MLP neurons of a small language model. Each row is named by its layer, matrix (down: output weights) and neuron, and shows model dimensions 16-143. Each number is 128 + 24 x the weight over its row's rms, rounded and kept within 0 to 255. Numbers have three digits each. A neuron's up and down rows have the sign that makes its largest values positive.
A block is one neuron, or neurons of one layer that tend to fire together. After each block is what it responds to, as a language model described it from the Wikipedia text at the highest values.

L4.down144:149104116188161124084087128118140101147113089116104133124100154123115168118145123130094099114106155100146138113171090100154096131159098137093138101120130147160135169108099107133161136145175098120186111131139132125089140133132121105148115120128166152131120121129166123151160138139091146093111157110128114128118148125119165106188095143139164152150102100120115153132127130109157130142100
L4.down846:128135117093142153150160138143144167150105125127118145136150098147129145142127121144119115150138118132116118128135096115141090104090167141118120142116133127141138157096136095120155100150146085134125113103100124117128182160199167120146109085153127112182110125136107145142108113164121180124178131133129096158129105113141136120162085152131111128158201152107127158139128172124098144143163
L4.down882:138130136112116136131112167165097144141121171098129118111091150130130149121125121092099095140151115116129101125080141095117121099115124148119136099135109133104114143104142201118118129151096118126119147121166141099095123127152090164126095170149157130146123121151145146151101154151143126140087115115166148090109123086102135132111143131100095094113118130111098124162128088093140090149089
L4.down1047:121113183129137167137123136121114121131152119098117133133096158143083178119107130125121079129132169103115106153189111154129126097097141132103125154142146131137143140114117147153147098122141149172172084122152105097162144112120114178120128134128123072145151115160091118087153150147122136154089145134089138161155162138168115089136149111096131145170135179126071153160095117106132149098144
Responds to: Verb inflection suffixes

L4.down500:153170104158139162125141148157129134124119139133136109152176155117134123152075133131132160150108128155133121125039160166100087132135146142105124151142132101105143160097140093119181140176141143142148130095115105175109086127146104174120099156119148114107130172127104100112156150123151149179106095081113099134156151122148146111132113138149120077129124155161143096137114131120145139124126
L4.down802:129129127111130116143115122138133126139104126083116125149101115141179118148122150115109108125095096100169117100000128132129085108160148120131202135112127113140098141099135120134148087140096166096159125114117149125134155124134102133138164118130148113123114127163122139110130098096115118100148094136138114124127117161102155138132105132183134129112123077154193123098147097131126112110114
L4.down853:135167127097090152134097099090117094160114146139130110141114097136110177104128099136126120155044143124121146118048127132112142133108142106137146111114146104097154116142187116139109159133127087127160123172154179150121106125097147110105156113147116138151139114123117112103158113104119143144085132120108157106143119111151136138136127122109110150099157153116160120113121122104145158119147
L4.down1060:076066105144131130145153097101114151119154104113142127118069121144121162092137139123098105108113115115157125138089102124125079089122139130157175142096095104127121114076110151117114103136131118139121147094157153126125140114119096130191119147134126093141128116133129106126159131146107174100113129110123165124140137097110094111140119123128105115178108131156138098100129143140138145142160
Responds to: Paragraph-break newline

L3.down316:129144126097132160111121162110145107141130104117130122133130143119106130141131162121136115114141123150153103114018131154112149116097134137151153106136136122118147086102136157113168102172143097103126107098112122141115104153118154111081153148143113129130145168155149160133137136185148114125087115151088126154128114096139151109162152104129138088166142098141107180140124133123094096145119
L3.down814:140108141143135125151116166135133117139121139107136154117160144108109153170130139124110111114155134128150135106048146167162119104141142107139136131131124119187129104126190157157159176139171122132094121109138129130126107162138127122140107153171113115114100142154110135152105149157162105122091122165099107152133134132150100088165157128165145084117097128092093158160100110108105117157096
Responds to: Past-tense verb endings

L5.down56:132109092115159110165083171096097161145095115145130155116139132153136127154132157132074121127124070140127087151115106107132091108050115142142096106138177109120175126146113127119106137135123124090133141145104121123102117122124123111119146121127102133114135130098149142165153130113124165094108159128114120113139141127108171127159131119166119098157112114122113139133095164109135118096123
L5.down374:135104119183088110111148161181119159106148141105126156115179109134136140130150149126133131084122117132148152165044133141090121138133158072150136135136114101124110142156096170109108119116129117143203124129123144125146138103126129147124114135166154122122148133078120129112122102116121182146139145150164109101095120143109160129170160098176127106179143073158122111139105188099146109129149
L5.down443:093122096120104126117143125089100124124147117123139114100113172102124146190110109134090181158114089086149117128060154196112101129116146160191144107122162157117126164102121150094157118082126139121138111148123144152108137175126135118149111117147112109128123115148124155110155144142125145155132113144160129161102129131097136111163128102122108091195134130132114132157100120131123099097124
L5.down612:118107145135106147092122128162120109117145152094110117127122105133123127136158103130145107179117169156134117109103164121107116103090129136165132128140124136074113178142101115091165128153129125121147128092156115155104151069108097140149088109138106117106171152165163127087087133167111156167142101137167095086145134091120140150136137113118187153091136143127191119116148115129136106167110
L5.down918:177105135156122152121122136123127139118135170102078136100145124156091101146145102095156068128118145131154146141172118090121153147127142112121146100107130133098111106113158155110136117130096077119147128107162103128172112086097135086153109164145143131122117135122132150097112190117113166160110140123141124130134119108127123143124129165058137146079126141155148119152137134161138143099119
L5.down1029:120106141168131102127117097125134116129150152128107159128151152124124105157149156166133080160102148138126121154129103144130145082131146107134159147150123108084129127126133138168147115084148157185135127096125077128112118118096134112131115092139137155113087144138142127154157058124114165136087114129136137162137143169133150145181094150097158146163114140143085130123127147133127129119147
L5.down1107:131102123146154110121119108152148111144125160159147164141136129135148098137139127096138118145133133183139128092039129132119132111158161117146159102138116150110097115114183155142113127068157142152151144129159155141147160091128117134137129128152145129129119146150130113080118106123134139138119162085107162125114114112129104135175104081113113138096089100162142144114134142131114107123179
L5.down1172:130112129122126148149166118152112131132140169135127116120144148108121102129159143120145146153155109148120108133087116142147141108172148155118121123139125069111128141103105132114111103063146092179124128130153103124099119064127100162100152140155129130132108161075105116127114117127149111127131141115110130163072144116094098123170134130135125138119166170182116148143129110145133130129148
Responds to: Section-header newlines, role nouns

L4.down104:140145165146129134143132096124122119158131123108140084126169103108173172125120135131112130183096174121139141114155128130121094126126127149150107101122126106101120126105077111117141137153147136162150115112127090130126172137144117128133144159139139131112119129164100175177121127125104157101155040144107107112135155164110085128140100099157094140139107119138070118102117091125150158136161
L4.down332:097110171128116098144155090131107122097147156127102129121109122099143134127091143101144148095109108167158117173156118145117111136109093123115138130160125146121149204152096132146135118093156133088118138137197161131134131161134073177127133132155171137131123130090145155089110095101099119128119159105130154193110106110141144122093118141127122089135148123147138076149120171122114115126168
L4.down629:080133158111158153144113130119115141127144144170106123093107152118137095120120163145124114111157110132135116167106137096136097147122133122120160149161157134135147095139098148113168102112162169134140135102115095204138156125069134148120154137123174159124112138118128110145097150117098134139113136163134135137124112139149102117150171130119106110146096095089139096123078169160146108151116
L4.down1061:133172154105145141113107097144098109089117100158121155172164090147135111117150159109126152102149127123121124130139107152140125144137079154141143146140136150115126120151111155120103145159171146116150132119130134140210188166077101155129164132167110153148081101099150104136145127155108108133131122131112108120106109150151162109160156144135113132138123157103106069113112172091148136099179
Responds to: Table column separators

L5.down111:109137122100109146146094163131100134130133154058134119129106083127162150124161126170131105145116106119125141127145113124115102144131124159093172124092097088102093153130114111132127110133149099098156132123135125124095112113124130148142113115174101116143124094090133113150132168105158132113141156139174106119141179141118106131150121165121183153126131125128094160108111132104168075112149
L5.down114:159136154154118166105143136092069140122133132072106135114119136137133143108124119149128168123113115113145111126149158160151146140150121119136105132079136149132120141156076099117132157136113130170127150145112139144134093152084143135139108128097117141111104095102102087105143095111116168127131114148113109107161124124120127112117138133101162104125143154147108109103076128114148135126149
L5.down178:124127119137129130141106129094159140133118118106107152155056139088143094141094142137134153150125127150101125114191120128132124118124117143125185133153186113124129115127080114128113132116130123126144087157140134140125144100142121151144155116150094108124130112113114119145152134156185103093086107118105119140121082150104160160068071173150113133146080134117133128130088099100141110151172
L5.down194:144116121159104143104117104119135138121140121099175134125129120114089132116116113155098111155156126105153147142106139139149098187126101072093176111132094128180140124130121113101123116129140098107173157122113145135101065145099099122107148117117125125151088123117108154074109161106152146119121144151093090137178143153123133135148142132175190122130111109103124121113139134094133148139104
L5.down447:131122101139137103139063188100127184151116138089105116107104116107163142106101129137120137160152117152112128094102118094151113176098119086117141146060102107120088131125104106155139166113171119139095112129129156143101112138108135128109144112158089105107128095086135125135110117130115102151137146116146110143148158141160128140136082103176153113128119133141121097129137096072150151122131
L5.down470:123125171135124161125078165148154161154129152085140157109124116121112147158120091133116115134168111120115147144053113115154128126090088147108102106132124157112128166150119159115115108119131126169118148146128133174089089131146110098133126066136082158117139145093138141112137127117131136151166143096161083156120076149135157146130123143123181071121128095103118139125113116083112134119123
L5.down487:158134123123124135102123094140129164172122107154118174138159098107126121090107142133127156124143131123145084101086115117164111089140126146098130115142167111133096171149119124112120113153137108145142125160128108126102191117111169158170132133134088084094133139118112161091097123099172135102099104117122197125126141165128131160104138097134134141116118137088131147132133110122080171140129
L5.down677:124160110078178112138134113158144170149103129144121095117138156122143070144141115154117114133146126143129122131106150135140126140120100101134139145113146121178136142118136141102107116174111114163121144145101139120102096099145165156158144099144115118151120118156141114115150154134165159098149139144090162142120176175098146125121086102181155139162136140120111139138135104115118140191120
Responds to: Verb inflection endings

L3.down297:141124110118129112141133186167155124095130136119146176105160131150094108146122163113161087152164106131096098124021158093111111170153169133122175116116131119101080121110160060114120140099106106120116097142144100154154106122105117139098108125121130131114128128156102152096107128126099167101130158125110100126144131137146167127152089119138097131090139136140127136149141118114108138111127
L3.down436:133134165136156130119129122144127123067139163138164118143116136097100163139101185115140113088128116140095125078093130128107084117166127121097159127123114139130071154102120097147139136170095142119148119127134137151137122136113099131136124102154120145121118145155161161163123149124106125147106119162135142198142160128140132144156115137126139142123130091158120119120144125099095120124113
Responds to: Person role nouns

L5.down695:090125131123176170183146127134120143123107135136127127192123126125132107125137095149142134152129084140132164148165119150124136140114096134146114132109100137141089132099175147118129067192098111098111150112111136122117113112144133133154131143110160137120117093146146109101096152123163176135133125141115113112100152105111161134153118163108148128176141084150080108095136154122139170118154
L5.down766:131116146135107160138125121060173146117115143164156092087139119137136139109132113132131117124147172088106168124125107090135114146118146118133104102109137125130138119098140113145117110183176143127128120145134133106163135187117114128161132123128137120135109128119123152095090141130085114145166085136124166121155183135113100132123137161158143118136100104146164092113134127107122135113150
L5.down775:134095138123130082153131205150132144127127129140118123124140167092182132162148127114164125091123091134124089119032091141139136106144129158115130095137131163138100104087084158138115140142164137152144144098129143101156144113155118133160144139141115150122174148115130089160126148126144151125187169109092122147128100145140086128108129160128109135156122153124136145162148145139117142109133
L5.down805:080133119127125109108143100114135119131140114097124099093123136104134141097085118167128126134121125153166074102174133138109155133152098145142137134101152145131142150123148112143144137162148120183086126166116131152114164134131101057119087084133087157132137193110140090169134134145137183137120087132118147154131140156170142138114123095134117118167132116133122119147127156114144091098092
L5.down995:092134136079145125092101078086132147110145091096144114155153117142188098112117117177184130110109134128114118152132144102164103127123143075121120100132098121158115096138097122152103144141135119149188135121115141084208122105125124123152135115134121144109097132150145101135117166112094132128145101129128129108104160130136121127090092083079152092148126119080118129159116177162133109127138
L5.down1012:162114139094121132128114117134070082134075153099136141100104117111170104130149143142141142179148122187150110118178131115152114100155143145144105165140135139147111101148100086096100143098128111139132118124099139096161111156133145133133139128108131131113167156099120122128125116123130087171116119169121131134137145133169106111127162093111073135172122147136119117100131085104117143210123
L5.down1039:120138179072120128124106124141087146111109120151124116152123152131085134097116177176162133085141113140141124134148127120135098163143116103163124124106118162111118087131110063139123123166115140137129145083118134135094128146169083115095132093134142105113152121071103146120113111108143134120143155149096138144110106156129143162111145142164153158173166127113134099088079106093134109181125
L5.down1080:133110143138138137095133133121125082174122115158101100123154151125159084138146080112130154133122118104122163097148066141120150102142121134133116152142138139098163148158088117140138139160153117124193125144113127141111138159141135114110113139120105098123092123104123111142109121156160096109164091128123103108156161087148138109138139142119128093081150152117121118084115172137107119099100
Responds to: Table and field delimiters